MLP neurons of a small language model. Each row is named by its layer, matrix (gate and up: input weights) and neuron, and shows model dimensions 464-527. Each number is 50 + 12 x the weight over its row's rms, rounded and kept within 0 to 99. A neuron's up and down rows have the sign that makes its largest values positive.
After each neuron's rows, "fires on" lists the tokens most often at its 100 highest values on Wikipedia text that the model never trained on; "fires in" lists the words (lower case) most often at its 100 highest values on Wikipedia text that the model never trained on.

L13.gate839:61 55 31 57 40 52 12 46 26 58 43 59 44 84 37 37 47 54 44 38 46 64 37 30 41 43 54 52 47 41 56 64 69 63 57 48 43 62 42 43 48 38 58 52 41 50 59 67 45 58 56 60 47 43 25 53 34 58 58 33 47 55 41 53
L13.up839:61 56 58 47 67 71 42 63 42 49 57 49 63 55 41 43 57 49 30 51 47 50 35 43 41 52 42 50 43 23 58 66 71 54 69 65 42 57 51 53 53 59 56 51 59 63 40 49 56 56 78 41 48 38 59 47 48 63 42 49 47 72 35 41
fires on: "in ", "of ", "is ", "at "
fires in: "in", "of", "is", "at"

L6.gate651:94 49 59 41 47 69 49 43 70 51 36 66 54 53 44 42 47 47 54 36 57 44 34 47 29 43 30 39 49 63 50 38 68 46 46 35 48 57 42 50 47 25 52 59 48 48 57 47 57 65 55 34 54 40 54 47 42 69 55 50 58 39 62 53
L6.up651:60 45 42 50 44 43 50 46 40 35 51 45 45 35 52 62 36 53 38 43 54 50 59 41 30 52 55 76 63 53 46 47 68 46 60 20 43 40 52 55 50 31 49 55 61 64 47 42 36 66 66 27 52 58 43 61 45 64 74 57 55 34 66 60
fires on: "in ", "In ", "under ", "by ", "for ", "during "
fires in: "in", "under", "by", "for", "during", "at"

L6.gate188:68 48 52 40 56 72 43 42 60 52 31 36 44 51 47 54 58 55 49 48 48 44 44 37 54 48 59 41 41 63 48 83 59 55 52 58 58 40 53 31 61 53 32 41 47 49 31 33 53 63 59 21 45 58 42 51 74 55 42 35 53 60 59 60
L6.up188:54 48 60 48 47 37 54 55 45 39 41 52 48 47 52 57 68 58 45 51 22 35 46 50 37 48 54 43 50 70 56 68 48 35 60 60 56 46 49 31 55 61 25 54 69 68 41 54 56 47 67 63 16 37 53 46 44 41 36 38 41 50 61 56
fires on: "for ", "age ", "on ", "in ", "ages "
fires in: "for", "age", "on", "in", "ages"

L9.gate96:36 54 61 37 28 45 45 35 51 58 44 73 52 40 42 43 37 31 45 40 56 53 39 54 52 71 76 35 41 54 57 45 64 38 47 73 44 42 54 52 47 21 36 34 56 49 70 32 31 61 51 22 43 62 48 77 53 64 63 57 33 66 41 59
L9.up96:59 51 74 45 50 66 42 40 48 56 63 40 38 51 63 81 65 35 29 52 51 71 37 52 85 55 60 51 46 64 53 47 38 48 53 55 42 56 45 45 47 57 44 47 75 50 36 64 35 63 70 35 46 72 34 48 46 50 30 56 49 47 54 43
fires on: "as ", "where ", "if ", "If ", "when "
fires in: "as", "where", "if", "when"

L6.gate1250:58 60 49 36 30 70 42 64 54 52 50 41 36 49 51 34 46 50 48 61 45 61 36 53 49 50 66 37 41 57 66 60 62 52 63 50 62 55 44 50 45 63 60 44 48 43 36 41 68 26 45 47 57 34 43 41 53 57 51 43 46 52 48 71
L6.up1250:23 59 50 38 65 59 62 43 54 28 50 68 68 37 66 66 51 81 44 48 53 35 47 37 43 62 34 71 50 45 41 41 53 39 66 48 58 50 44 57 33 53 64 55 53 55 38 27 61 50 50 50 65 58 45 53 49 25 32 61 58 37 74 53
fires on: "a ", "in ", "an ", "at ", "on ", "during "
fires in: "a", "in", "an", "at", "on", "during"

L12.gate505:57 60 37 47 44 44 59 52 73 71 50 64 44 82 45 47 47 42 53 58 41 74 60 64 58 47 40 35 67 49 48 54 36 31 28 70 43 67 60 71 71 48 77 20 33 52 66 44 37 58 45 77 34 52 64 32 51 30 64 68 41 51 45 54
L12.up505:54 53 78 42 52 77 62 47 50 42 46 42 48 64 42 60 53 61 67 43 53 56 57 54 43 54 46 66 55 63 51 48 36 75 59 29 47 56 31 49 41 57 42 77 53 59 50 42 59 54 57 54 69 37 62 61 46 51 47 50 62 37 42 54
fires on: "and ", "which ", "who ", "but ", "that "
fires in: "and", "which", "who", "but", "that"

L9.gate905:51 61 52 44 74 44 60 61 55 45 59 47 67 51 41 66 62 56 44 48 72 45 38 45 59 41 30 49 22 77 38 54 53 59 39 64 48 59 66 68 60 47 56 69 55 74 54 55 53 47 52 72 59 38 50 53 59 36 38 51 62 34 67 35
L9.up905:75 58 55 61 45 56 56 63 58 47 73 44 61 57 58 57 27 41 64 61 44 53 69 73 38 50 36 32 70 44 49 47 41 59 56 42 48 51 63 59 37 32 58 57 45 35 68 64 38 34 46 57 50 52 51 60 67 50 46 47 43 49 46 57
fires on: "of ", "in ", "on ", "for ", "After ", "to "
fires in: "of", "in", "on", "for", "after", "to"

L6.gate701:37 48 57 62 48 53 15 56 39 60 44 66 58 42 44 67 82 47 56 40 40 51 51 33 47 35 47 64 58 48 73 46 53 65 49 46 41 49 53 61 47 52 64 47 69 58 25 65 44 54 39 22 65 33 34 56 44 64 52 58 45 25 59 56
L6.up701:44 45 40 44 61 66 42 61 53 47 44 68 54 33 32 71 41 57 50 40 65 52 56 40 54 46 49 46 54 54 46 79 75 54 46 71 75 41 42 52 28 50 48 78 67 34 52 53 49 52 41 64 62 71 69 39 57 76 51 61 64 58 47 69
fires on: "as ", "in ", "with ", "on ", "for ", "be "
fires in: "as", "in", "with", "on", "for", "be"

L6.gate1184:35 31 81 56 42 67 48 26 44 41 49 37 60 35 56 39 70 53 61 52 55 53 42 42 57 52 39 59 50 62 61 52 63 46 53 40 58 35 57 64 54 21 37 40 29 72 54 57 46 38 51 22 68 52 41 35 42 19 46 41 71 55 28 50
L6.up1184:43 47 60 48 47 42 63 53 38 32 53 48 45 47 59 50 60 50 48 56 84 34 53 73 40 47 51 72 33 51 54 50 42 70 69 65 49 51 55 36 74 42 33 40 56 56 74 45 39 43 45 40 66 42 63 36 51 16 66 56 61 56 34 69
fires on: "of ", "a "
fires in: "of", "a"

L3.gate513:52 59 65 66 56 38 40 33 41 70 64 63 34 60 57 40 47 45 51 43 39 46 68 55 58 38 27 58 44 56 39 52 63 57 58 49 41 51 46 30 54 63 36 35 43 54 65 51 51 53 65 46 45 29 50 61 43 67 37 50 43 51 50 59
L3.up513:25 40 30 61 36 36 51 43 70 37 62 62 36 47 55 44 46 29 44 61 39 63 42 63 50 64 22 46 51 45 25 29 76 50 51 48 39 47 54 36 68 52 52 44 48 65 49 42 45 47 58 56 65 54 57 47 38 39 62 49 33 19 28 42
fires on: "in ", "of ", "from ", "at ", "between ", "on "
fires in: "in", "of", "from", "at", "between", "on"

L6.gate431:57 51 46 36 42 58 55 48 32 68 38 44 56 38 32 45 44 42 48 69 35 62 48 41 47 38 52 53 50 33 41 57 34 35 56 56 42 35 74 61 57 46 73 35 68 53 48 60 43 49 73 38 56 38 49 48 39 53 58 27 56 44 55 54
L6.up431:64 50 48 49 63 64 75 55 61 67 45 40 44 43 39 46 46 48 45 70 50 37 45 53 31 28 52 39 62 29 68 74 43 50 40 61 63 37 37 43 62 59 59 31 49 55 51 46 43 42 44 47 57 50 77 54 54 68 39 48 75 74 45 38
fires on: "his ", "her ", "other ", "the ", "that ", "their "
fires in: "his", "her", "other", "the", "that", "their"

L6.gate36:51 42 67 38 46 61 56 55 41 38 53 47 68 44 60 49 37 61 46 59 44 57 70 67 47 32 63 22 51 55 51 52 43 58 38 37 76 67 46 58 40 52 68 39 64 48 80 48 49 47 21 36 40 26 28 51 56 84 49 30 51 53 58 59
L6.up36:58 60 59 56 40 39 54 48 75 68 47 59 51 48 24 51 62 54 32 59 36 64 64 55 25 18 47 53 54 48 46 58 38 49 41 56 56 56 53 77 64 47 58 62 45 59 53 41 62 76 57 36 52 39 41 57 65 58 55 59 36 86 24 60
fires on: "the ", "this ", "after ", "his ", "that ", "of "
fires in: "the", "this", "after", "his", "that", "of"

L9.gate376:51 63 55 50 64 28 59 48 82 57 30 51 65 49 44 51 35 72 36 46 64 38 37 61 45 69 35 46 16 93 61 37 60 42 22 64 52 64 69 42 71 44 39 43 57 49 51 43 30 30 64 65 54 63 52 49 51 54 52 67 37 66 36 59
L9.up376:69 46 43 36 61 62 79 42 50 47 37 52 71 49 41 53 51 46 38 53 55 63 48 53 54 69 52 52 50 43 60 44 49 54 59 73 49 45 55 66 42 31 63 47 46 46 65 36 35 71 63 47 64 48 53 41 38 44 54 39 58 85 51 52
fires on: "of ", "from ", "to ", "left ", "for ", "at "
fires in: "of", "from", "to", "left", "for", "at"

L3.gate103:45 55 46 45 56 49 46 38 66 57 63 69 56 47 43 61 37 40 52 48 66 45 42 45 61 46 39 61 68 46 23 53 67 48 69 50 46 53 54 69 25 33 49 50 72 39 58 46 59 67 59 60 47 58 50 35 37 37 59 55 49 42 51 70
L3.up103:38 59 27 42 49 52 55 45 38 64 61 62 67 27 48 65 65 55 40 44 73 57 56 46 59 60 50 56 52 25 27 55 44 40 48 59 64 32 62 44 42 47 43 39 68 42 68 56 40 43 30 65 40 57 40 37 65 43 60 43 53 49 54 63
fires on: "as ", "provided ", "of ", "provide ", "up ", "provides "
fires in: "as", "provided", "of", "provide", "up", "provides"

L9.gate732:66 51 59 54 61 47 64 55 59 61 67 52 62 32 54 68 45 29 44 71 40 33 20 61 73 30 50 40 33 39 55 46 59 40 71 35 53 57 44 62 44 46 53 36 63 50 71 61 62 34 46 51 42 53 57 83 35 57 38 18 47 61 42 52
L9.up732:37 51 81 34 32 47 72 59 56 40 58 75 59 49 49 61 65 60 88 93 47 47 46 63 40 75 50 45 45 65 44 58 74 63 52 62 57 37 24 64 39 40 41 34 95 60 51 47 50 41 62 56 35 46 37 30 51 37 55 64 53 52 60 59
fires on: "before ", "on ", "until ", "in ", "after ", "By "
fires in: "before", "on", "until", "in", "after", "by"

L10.gate83:43 63 33 65 75 27 45 58 63 72 55 13 53 54 41 61 35 65 51 60 65 51 52 60 44 43 50 58 07 58 48 46 52 44 38 55 65 45 50 49 47 47 42 59 37 59 58 51 41 28 55 55 51 61 39 44 46 54 62 36 68 44 49 36
L10.up83:62 73 43 67 37 53 52 49 48 67 22 66 37 51 67 42 61 43 51 46 55 81 64 53 64 55 70 44 46 48 39 46 45 47 37 27 57 43 42 42 63 52 41 63 66 55 47 29 65 68 43 45 31 58 71 32 38 55 69 43 46 58 75 46
fires on: "in ", "from ", "at ", "a ", "the ", "on "
fires in: "from", "in", "at", "a", "the", "on"

L10.gate1134:46 60 44 30 61 48 44 61 55 51 45 39 59 39 57 60 56 66 72 56 52 45 55 54 60 57 44 67 61 42 39 40 51 42 32 67 25 50 62 43 66 40 45 52 48 51 48 42 64 50 42 45 34 52 54 59 23 38 47 62 63 51 50 60
L10.up1134:49 31 58 40 52 38 56 64 49 45 54 39 52 58 68 28 54 41 48 48 65 52 80 75 63 48 54 48 62 75 65 62 52 28 44 49 48 46 36 31 39 59 53 46 46 47 35 37 71 38 54 74 31 63 43 44 35 49 76 62 62 46 64 55
fires on: "which ", "that ", "what "
fires in: "which", "that", "what"

L9.gate1237:65 55 41 59 74 41 68 48 56 35 42 59 39 51 41 44 67 56 32 38 60 46 48 71 42 44 51 39 46 45 48 57 49 49 28 72 59 34 54 68 38 54 56 54 63 43 46 47 62 51 66 80 53 43 37 19 45 60 62 59 37 51 61 42
L9.up1237:63 33 37 50 48 56 51 43 56 71 60 64 54 47 58 30 47 57 18 50 58 37 60 52 45 57 33 30 59 55 63 31 58 47 38 46 60 63 47 69 43 52 48 54 56 23 32 51 61 60 45 81 54 56 42 48 67 36 70 52 46 61 66 40
fires on: "of ", "for ", "in ", "and ", "perform ", "on "
fires in: "of", "for", "in", "and", "perform", "on"

L6.gate1026:27 55 43 50 60 37 49 54 43 60 71 55 44 50 49 54 25 48 34 31 59 57 32 63 48 42 46 54 51 47 47 36 53 38 51 51 57 64 44 61 33 44 40 49 51 48 41 68 44 49 39 42 31 83 59 21 50 55 40 61 79 58 74 38
L6.up1026:51 36 67 38 47 61 68 75 75 82 49 58 61 47 58 44 42 56 65 56 46 50 56 34 57 77 45 40 60 56 44 78 62 61 39 62 53 44 44 48 48 50 63 65 48 37 46 38 45 60 61 56 47 69 31 41 61 68 51 64 69 41 43 64
fires on: "other ", "and ", "as ", "or ", "later ", "to "
fires in: "other", "and", "as", "or", "later", "to"

L9.gate737:78 35 71 44 40 48 49 43 69 47 63 53 50 41 55 64 43 64 53 56 56 42 46 57 58 33 51 38 38 52 44 31 65 52 47 47 51 39 64 30 59 42 62 56 58 41 61 47 46 37 53 57 58 61 42 55 62 47 24 61 51 53 65 57
L9.up737:42 68 60 41 52 74 42 40 60 35 44 56 32 53 23 48 61 61 59 45 55 43 16 46 35 27 54 51 42 55 59 57 43 51 50 62 67 42 56 49 49 38 43 64 72 60 46 38 33 47 71 44 76 50 36 49 58 47 37 61 56 38 52 87
fires on: "in ", "under ", "within ", "On ", "Under ", "on "
fires in: "in", "under", "on", "within"

L9.gate1250:61 55 64 62 41 55 34 43 40 15 56 54 67 53 53 70 23 41 36 49 61 63 21 33 61 39 31 32 57 35 61 48 59 70 50 47 66 37 35 43 62 45 68 48 72 70 54 53 67 74 46 36 62 26 38 56 39 50 59 65 49 41 69 55
L9.up1250:49 45 35 61 38 35 41 39 61 36 64 53 52 79 71 55 40 59 36 40 66 60 41 35 35 73 40 60 67 50 76 52 53 38 41 48 56 60 54 49 87 30 53 57 60 63 47 56 46 70 33 47 43 23 46 92 44 38 39 77 63 47 42 53
fires on: "a ", "of ", "in ", "for ", "an "
fires in: "a", "of", "in", "for", "an"

L3.gate461:59 46 58 54 63 47 37 82 56 54 42 66 77 44 37 58 44 55 57 34 56 62 40 29 58 58 44 56 45 44 52 55 58 55 42 50 50 47 50 65 41 56 75 70 66 62 60 44 42 66 51 56 76 30 47 53 59 53 47 71 43 47 66 56
L3.up461:63 30 27 59 52 64 54 74 50 44 70 59 70 57 31 57 63 61 49 60 39 47 44 44 37 61 31 50 63 52 40 45 62 67 66 65 53 74 41 41 54 56 48 55 63 51 51 51 53 59 53 53 72 41 57 48 52 39 52 76 58 34 53 43
fires on: "after ", "with ", "of ", "by ", "to ", "in "
fires in: "after", "with", "of", "by", "to", "in"

L9.gate225:55 34 72 62 24 62 44 57 57 37 56 40 61 68 54 51 51 50 38 71 34 58 41 16 49 69 43 56 57 62 26 51 53 67 49 61 51 49 52 49 39 58 43 68 59 37 64 58 69 72 68 42 60 47 62 40 26 52 30 45 30 36 55 55
L9.up225:75 54 70 48 31 55 42 67 53 74 39 37 69 54 35 38 60 42 41 49 62 67 41 55 61 36 63 52 40 28 33 56 67 66 47 52 58 41 70 29 34 49 48 46 46 35 37 52 34 80 65 38 53 51 64 31 54 56 63 57 43 61 51 39
fires on: "in ", "the ", "to ", "around ", "1 ", "of "
fires in: "in", "the", "to", "around", "1", "of"

L10.gate655:44 62 44 39 59 78 62 41 60 51 44 70 45 46 73 47 51 36 40 57 43 65 40 39 61 61 33 43 73 40 45 50 54 42 43 59 29 53 43 49 34 51 46 46 60 40 53 66 46 54 55 48 47 57 36 55 48 54 73 67 30 47 52 62
L10.up655:58 55 42 44 43 66 66 40 38 37 48 48 55 37 47 54 72 35 35 53 50 41 48 53 68 64 42 53 45 61 55 65 35 44 44 71 43 60 44 41 49 38 30 38 67 61 42 87 30 51 51 56 50 32 43 46 50 59 52 42 57 54 59 62
fires on: "as ", "before ", "while "
fires in: "as", "before", "while"

L10.gate344:61 33 49 46 50 50 64 31 54 52 44 48 44 58 50 39 14 37 47 49 65 42 25 68 40 64 60 25 62 40 49 44 57 51 36 52 66 61 58 66 48 42 53 42 77 41 36 63 48 48 67 53 49 42 50 49 55 56 42 76 54 51 41 33
L10.up344:61 46 57 33 28 55 47 46 68 45 39 42 44 53 50 52 30 52 36 61 59 37 28 80 53 68 51 32 56 40 46 42 73 45 32 51 62 46 45 66 53 52 51 33 70 49 35 72 31 48 60 35 44 55 52 53 59 43 51 53 38 55 55 34
fires on: "in ", "and ", "while ", "for ", "of ", "began "
fires in: "in", "and", "while", "for", "of", "began"

L12.gate204:53 26 48 54 49 49 62 54 46 35 58 62 68 60 16 61 52 52 58 48 38 54 45 68 63 53 33 38 37 50 69 63 62 70 59 53 55 57 40 61 50 37 57 61 45 59 42 43 39 49 31 65 60 58 50 61 57 26 42 54 61 54 37 45
L12.up204:65 47 75 43 45 73 39 53 51 49 38 74 59 28 44 40 70 39 54 64 40 38 39 38 47 47 54 45 44 48 41 43 53 57 59 48 37 31 34 61 75 45 53 51 58 52 48 62 53 57 64 43 76 58 21 52 43 39 66 30 63 52 48 53
fires on: "at ", "in ", "after ", "of ", "before ", "during "
fires in: "at", "in", "after", "of", "before", "during"

L10.gate1271:41 64 43 49 57 49 74 48 50 56 42 54 47 60 61 52 57 33 61 46 47 41 42 44 42 59 61 43 51 56 53 41 78 55 39 29 51 46 37 36 34 31 52 44 47 47 77 59 41 58 46 34 59 42 32 44 37 64 44 34 70 47 34 53
L10.up1271:37 41 46 39 31 52 67 63 57 42 43 34 46 61 57 67 48 30 52 75 74 67 43 56 15 40 43 44 27 59 65 50 56 52 48 59 30 52 60 39 79 45 75 60 46 68 55 53 36 73 44 47 74 43 52 56 41 38 52 70 54 33 55 33
fires on: "of ", "during ", "time ", "in "
fires in: "of", "during", "time", "in"

L6.gate62:29 54 57 52 44 41 72 29 45 58 55 45 57 41 65 60 45 57 47 71 44 57 39 45 67 56 53 38 38 55 35 61 57 55 45 63 58 39 39 50 39 26 54 56 56 56 59 57 55 67 48 34 43 63 56 40 53 54 41 49 53 45 28 55
L6.up62:49 54 57 33 46 47 57 55 45 60 65 57 31 48 54 28 54 49 32 50 64 53 63 48 46 56 53 45 54 53 60 63 60 61 41 68 57 37 41 38 39 55 58 55 62 29 62 44 39 59 54 52 73 51 45 70 71 65 88 51 56 55 50 58
fires on: "to ", "in ", "as ", "by ", "of ", "that "
fires in: "to", "in", "as", "by", "of"

L3.gate312:58 53 50 62 34 48 51 51 54 39 65 32 62 43 34 43 60 55 55 52 55 63 47 48 52 36 54 62 45 41 47 72 55 43 45 72 52 51 58 40 59 49 47 50 52 51 52 25 46 38 47 37 54 42 52 39 32 44 44 54 57 51 49 40
L3.up312:41 48 71 38 42 62 63 53 74 61 55 31 52 41 39 28 48 38 65 68 63 55 38 41 42 61 54 35 53 45 41 47 56 58 33 48 49 44 33 21 53 67 42 43 59 44 53 54 43 54 66 43 37 60 49 41 42 53 40 39 31 48 59 58
fires on: "to ", "with ", "from ", "of ", "by "
fires in: "to", "with", "from", "of", "by"

L3.gate1211:60 22 63 33 45 48 50 48 48 59 35 83 56 57 38 39 71 33 56 36 35 40 66 42 60 62 53 45 61 43 43 47 74 40 50 54 64 47 66 25 47 66 54 33 35 60 27 66 38 58 61 47 55 46 33 30 22 55 41 58 49 55 34 62
L3.up1211:48 56 49 33 85 47 52 41 55 55 64 46 67 32 60 50 52 25 42 54 56 49 41 51 51 59 55 53 60 42 47 54 52 36 36 50 48 60 53 58 25 37 62 63 61 46 54 38 53 66 48 41 32 50 49 31 56 53 55 60 66 54 39 60
fires on: "in ", "to ", "from "
fires in: "in", "to", "from"

L10.gate871:42 38 52 50 46 51 28 69 52 53 43 63 57 59 33 30 66 68 61 40 41 35 66 57 53 43 66 60 39 65 58 43 50 46 60 40 62 57 59 75 73 62 48 13 48 68 71 56 63 42 34 41 46 49 59 36 55 59 38 80 55 51 46 27
L10.up871:65 46 27 62 52 17 51 56 37 59 45 37 51 51 60 42 38 45 44 51 51 48 38 50 58 45 54 61 35 58 36 52 56 59 51 32 45 60 35 36 58 50 66 34 51 62 67 61 53 42 45 52 36 39 32 41 59 63 46 35 45 58 67 45
fires on: "the ", "a ", "two ", "other ", "-"
fires in: "the", "a", "two", "other"

L13.gate349:59 36 29 40 44 52 47 48 47 62 50 63 67 47 54 50 60 55 47 35 51 36 37 40 43 62 37 62 66 43 51 62 51 47 55 56 30 61 50 57 46 57 48 49 34 52 32 68 31 56 72 45 69 52 61 38 68 23 79 52 52 49 49 40
L13.up349:59 60 52 30 55 28 57 40 47 57 52 47 44 41 49 26 58 63 37 45 67 42 56 56 43 34 37 59 49 50 69 49 37 55 44 54 43 69 50 61 56 38 24 53 58 52 44 36 70 65 62 43 67 57 74 59 60 55 53 53 30 54 61 47
fires on: "for ", "of ", "by ", "in ", "with "
fires in: "for", "of", "by", "in", "without", "with"

L3.gate209:62 24 48 48 42 47 54 43 44 28 49 42 47 53 50 50 41 34 59 44 56 48 45 41 52 73 43 59 61 46 26 17 38 38 49 48 52 34 57 43 44 61 59 31 51 40 40 59 49 69 59 55 50 72 56 36 37 36 63 42 38 57 46 51
L3.up209:36 40 41 42 47 49 47 37 55 28 65 37 39 39 50 28 45 42 36 53 36 54 53 49 57 65 49 34 51 34 41 54 48 44 58 49 56 23 36 50 45 62 52 68 42 34 63 52 53 66 48 45 37 43 78 60 53 33 71 53 46 55 69 53
fires on: "to ", "for ", "from ", "ing", "ed "
fires in: "to", "for", "from"

L12.gate1034:55 49 56 41 39 30 52 48 62 37 34 57 37 48 66 29 53 38 27 66 44 30 60 45 54 55 30 50 62 69 38 81 61 60 42 64 53 46 69 65 55 63 48 50 51 46 34 65 41 55 76 33 42 58 50 58 74 38 55 53 34 66 58 57
L12.up1034:57 51 48 43 62 47 18 58 55 60 57 69 47 56 51 59 50 66 81 34 59 57 61 21 41 54 44 41 46 51 66 63 41 46 40 51 48 70 33 55 39 48 47 38 56 30 24 51 59 45 62 65 42 50 56 53 56 51 60 46 37 34 63 58
fires on: "for ", "with ", "on ", "of ", "to ", "from "
fires in: "for", "with", "on", "of", "to", "from"

L9.gate672:46 62 41 47 64 67 59 48 59 51 31 38 74 41 49 57 59 53 58 51 27 76 60 69 61 52 46 24 72 55 46 63 30 26 72 40 55 36 28 44 85 33 30 60 38 45 46 48 43 69 36 70 56 49 70 35 27 30 40 47 45 51 39 69
L9.up672:55 25 72 27 52 52 47 57 59 64 41 55 48 35 52 49 57 39 49 54 48 50 57 50 52 67 70 49 64 56 41 37 32 62 52 54 51 45 57 43 43 53 25 62 43 45 66 26 38 57 53 46 37 51 62 41 42 48 55 75 51 48 55 59
fires on: "that ", "which ", "what ", "who "
fires in: "that", "which", "what", "who"

L12.gate1232:40 52 48 37 64 44 64 57 43 43 49 69 53 54 44 58 28 36 51 52 28 61 49 61 40 49 42 49 58 60 61 60 22 55 42 71 61 72 56 37 41 57 39 49 80 55 47 46 25 36 50 43 28 66 45 21 39 55 37 74 58 45 75 59
L12.up1232:64 57 42 17 42 53 45 57 66 41 37 41 44 78 46 38 55 47 38 72 42 51 67 34 64 44 67 62 50 45 52 53 69 67 45 39 57 59 54 61 46 52 64 63 62 62 30 54 39 43 32 54 52 54 65 30 39 40 57 49 52 50 53 66
fires on: "and ", "or ", "than ", "as "
fires in: "and", "or", "than", "as"

L6.gate980:57 32 49 41 49 42 51 41 53 46 56 27 42 59 49 43 73 62 61 41 55 44 41 47 33 47 55 58 62 49 54 54 54 53 55 59 68 61 30 55 36 37 33 65 47 72 55 63 51 38 49 23 53 63 50 36 59 55 71 68 59 63 35 53
L6.up980:54 46 60 36 65 17 56 24 51 32 52 28 40 32 59 45 38 63 54 60 56 69 48 44 35 67 76 56 42 61 51 56 53 49 40 43 45 66 56 37 40 48 50 29 46 74 74 72 54 23 38 51 37 45 51 56 78 73 57 49 71 64 44 42
fires on: "the ", "a ", "that ", "her ", "his ", "of "
fires in: "the", "a", "that", "her", "his", "of"

L3.gate142:52 46 54 43 37 56 46 52 79 44 44 57 54 31 40 52 62 43 19 43 56 36 58 51 41 70 35 53 59 54 56 53 62 36 43 51 29 48 77 49 51 45 41 58 56 68 48 44 49 55 70 64 40 47 67 81 65 30 46 40 48 41 22 57
L3.up142:63 45 46 51 54 60 46 48 76 50 33 54 42 57 49 64 58 41 37 44 39 38 59 43 62 60 29 53 48 51 46 66 48 47 54 64 28 53 55 38 37 46 39 54 73 48 56 44 52 58 75 33 32 47 27 71 47 65 36 45 53 45 25 38
fires on: "with ", "from ", "for ", "match ", "number "
fires in: "with", "from", "for", "match", "number"

L13.gate527:52 56 44 35 61 58 66 47 27 56 54 38 65 67 53 39 64 42 39 57 68 51 68 41 57 49 38 54 20 53 55 35 48 53 42 57 52 50 35 56 60 53 80 54 20 23 35 58 31 34 42 38 42 72 54 46 74 33 40 56 64 56 55 41
L13.up527:56 54 42 54 47 61 72 61 76 58 49 57 53 41 55 33 62 50 57 65 43 49 40 61 41 50 55 26 54 54 58 59 82 55 56 56 57 43 38 45 63 29 65 42 39 65 46 42 59 51 58 55 53 59 41 55 41 63 44 57 62 49 39 41
fires on: "was ", "made ", "is ", "had ", "were ", "not "
fires in: "was", "made", "is", "had", "were", "not"

L6.gate310:36 47 43 65 59 57 56 57 46 61 47 50 42 44 43 42 49 37 48 37 72 37 41 54 58 84 73 70 52 52 41 34 39 58 46 58 46 42 53 56 44 63 24 54 45 56 55 40 43 57 56 53 31 59 39 56 42 35 58 30 40 47 63 54
L6.up310:66 38 55 65 39 44 58 46 47 53 40 62 48 65 55 57 52 38 57 54 75 63 40 24 54 67 71 66 52 52 54 45 44 53 55 51 57 55 33 22 47 62 30 47 66 48 54 34 55 59 65 53 49 49 41 35 42 41 49 65 66 56 81 55
fires on: "the ", "he ", "a ", "it ", "they "
fires in: "the", "he", "a", "it", "they"